{
  "num_hidden_layers": 11,
  "intermediate_size": 768,
  "norm_place": "out",
  "rope_fraction": 1.0,
  "init_std_down": 0.00536,
  "init_out_by_depth": true,
  "learning_rate": 0.00338,
  "lr_mult_qkv": 0.7,
  "schedule": "wsd",
  "decay_shape": "linear",
  "batch_tokens": 16384
}
MLP neurons of a small language model. Each row is named by its layer, matrix (up: input weights) and neuron, and shows model dimensions 48-111. Each number is 200 + 20 x the weight over its row's rms, rounded and kept within 0 to 999.
After each neuron's rows, "fires after" lists the tokens most often just before its 100 highest values on Wikipedia text that the model never trained on.

L4.up133,203,189,198,187,209,209,216,195,209,196,194,212,177,210,182,226,171,181,238,203,204,213,207,204,181,169,215,181,190,213,238,229,235,173,201,224,190,191,200,158,198,227,200,233,225,206,179,186,228,194,180,185,202,183,200,225,196,214,212,161,223,170,213,222
fires after: " the", "9", " of", " in", " by", " at"

L2.up102,211,198,225,203,212,248,226,203,224,154,175,234,247,201,206,236,187,192,201,205,207,213,205,202,222,189,203,202,167,186,221,177,244,224,163,208,191,221,195,209,172,195,218,230,194,209,200,214,172,201,179,175,198,224,200,222,199,164,153,213,220,171,223,183
fires after: "9", "8"

L7.up371,186,207,185,241,199,205,204,202,203,214,176,203,193,191,213,176,193,204,184,235,223,211,198,192,192,220,197,179,211,168,193,202,201,202,220,175,200,205,218,201,188,216,166,195,176,189,204,206,194,178,183,192,209,204,231,192,219,188,198,176,173,198,175,202
fires after: " ", ",", " \"", " S"

L8.up259,201,209,206,197,230,218,186,211,188,201,211,212,201,214,179,213,200,179,223,178,204,218,197,234,209,216,186,189,185,177,184,190,175,216,181,150,152,214,196,199,177,223,219,244,220,202,206,219,219,186,200,188,215,207,224,208,195,177,254,161,195,193,224,161
fires after: " ", "5", "-", "3", "1", "9"

L8.up695,187,230,176,195,217,187,200,207,158,206,214,172,179,206,195,210,207,192,222,187,191,215,163,191,211,190,182,200,229,172,174,203,188,172,206,183,201,206,212,201,207,195,164,198,216,225,209,201,185,209,218,216,228,205,232,178,229,191,240,191,219,189,196,182
fires after: " ", " A", "-", " (", " a", " the"

L8.up46,192,210,233,224,201,214,197,206,190,141,209,189,213,212,181,167,208,175,235,193,188,226,208,188,217,205,219,203,218,212,186,197,172,204,181,177,211,199,220,207,170,195,163,200,225,165,192,190,195,219,210,201,206,212,181,231,190,184,200,225,205,206,227,194
fires after: ".", "^{", ",", " of", " |"

L8.up73,222,249,190,201,198,188,233,178,209,209,178,195,210,233,163,190,207,157,247,205,205,214,178,195,215,232,178,220,179,221,219,189,206,175,192,179,220,206,238,199,221,215,194,187,215,201,187,249,208,168,188,195,208,210,210,174,203,170,227,194,210,181,190,205
fires after: " ", " (", "Ch", " |"

L2.up355,186,256,219,176,176,230,199,196,174,196,224,197,206,219,178,248,201,189,208,190,191,220,167,247,185,135,219,210,208,198,214,188,183,206,172,193,208,220,179,210,200,214,222,225,218,219,188,181,197,231,199,192,222,199,231,215,249,190,197,184,201,189,192,182
fires after: " the", "\n", " a", " to", " as", " was"

L7.up372,200,217,172,204,183,189,240,150,172,204,194,225,220,209,188,191,197,179,187,179,229,206,192,195,249,210,227,206,212,205,210,181,242,197,184,220,202,250,200,214,162,244,213,182,166,162,152,235,201,196,203,218,232,210,215,208,200,206,191,167,237,177,191,186
fires after: ".", ",", "s"

L2.up42,215,197,204,192,179,186,179,214,196,234,186,175,198,234,175,254,194,165,224,179,199,217,207,238,211,199,228,201,177,193,209,225,182,223,210,183,163,230,161,235,168,216,194,220,209,132,209,193,206,185,189,226,231,217,218,193,197,221,192,169,220,227,221,161
fires after: "3", "5", "2", "8", "6", "1"

L8.up707,173,173,197,230,199,210,212,203,165,175,220,195,199,185,186,218,184,204,223,218,172,219,169,212,207,175,172,199,177,201,192,198,153,198,202,200,228,223,213,228,210,180,158,209,193,228,182,186,180,223,211,204,204,176,198,241,196,216,218,189,217,216,220,195
fires after: " the", " a", "1", " The"

L8.up219,222,181,223,227,210,210,221,187,211,185,207,196,205,214,180,186,198,194,183,175,234,225,192,181,206,189,198,205,223,168,216,148,221,193,196,214,186,238,205,181,179,217,203,171,163,179,174,195,211,212,178,193,210,209,230,195,184,189,187,182,212,210,218,197
fires after: ".", ",", " where", " The", " the"

L7.up264,175,184,199,211,196,182,218,209,223,181,168,207,193,201,181,163,178,190,222,209,205,198,218,218,220,158,206,224,217,180,191,205,180,180,190,211,197,186,247,193,175,195,193,209,180,201,209,186,181,198,204,165,181,203,192,241,178,199,203,220,190,200,232,202
fires after: "\n", "|", "==", " |", ","

L2.up691,210,194,201,202,184,220,182,203,174,171,205,177,224,217,174,194,175,166,200,171,164,240,209,257,164,195,203,185,204,184,233,202,181,166,207,173,168,197,194,200,152,203,212,211,171,188,214,221,188,193,185,215,222,224,209,203,184,198,194,199,209,268,215,193
fires after: "1", "2"

L4.up557,169,196,179,201,200,213,196,220,193,196,164,215,196,227,149,230,174,193,217,211,211,226,238,219,220,173,220,195,207,206,218,203,235,177,215,230,216,193,199,197,209,192,190,276,210,221,169,200,191,190,224,196,205,200,180,252,202,229,230,205,192,220,161,221
fires after: " the", ",", " St", " in"

L2.up617,176,197,199,203,201,219,194,180,176,197,190,200,189,211,147,262,198,200,213,180,168,212,183,178,190,181,215,233,157,191,195,203,184,167,196,209,208,209,198,187,187,220,209,211,192,212,199,199,185,192,171,207,185,171,197,184,231,199,246,176,225,185,190,193
fires after: " the", " a", "'", " ×", "The"

L2.up302,213,194,233,199,208,218,243,159,232,183,199,232,244,175,190,208,191,198,201,198,165,212,207,224,240,191,197,229,166,242,246,207,180,210,190,203,222,200,172,210,192,179,220,209,183,202,210,240,191,206,162,187,184,217,204,205,229,226,201,212,182,187,210,173
fires after: "9", "8", "1", " "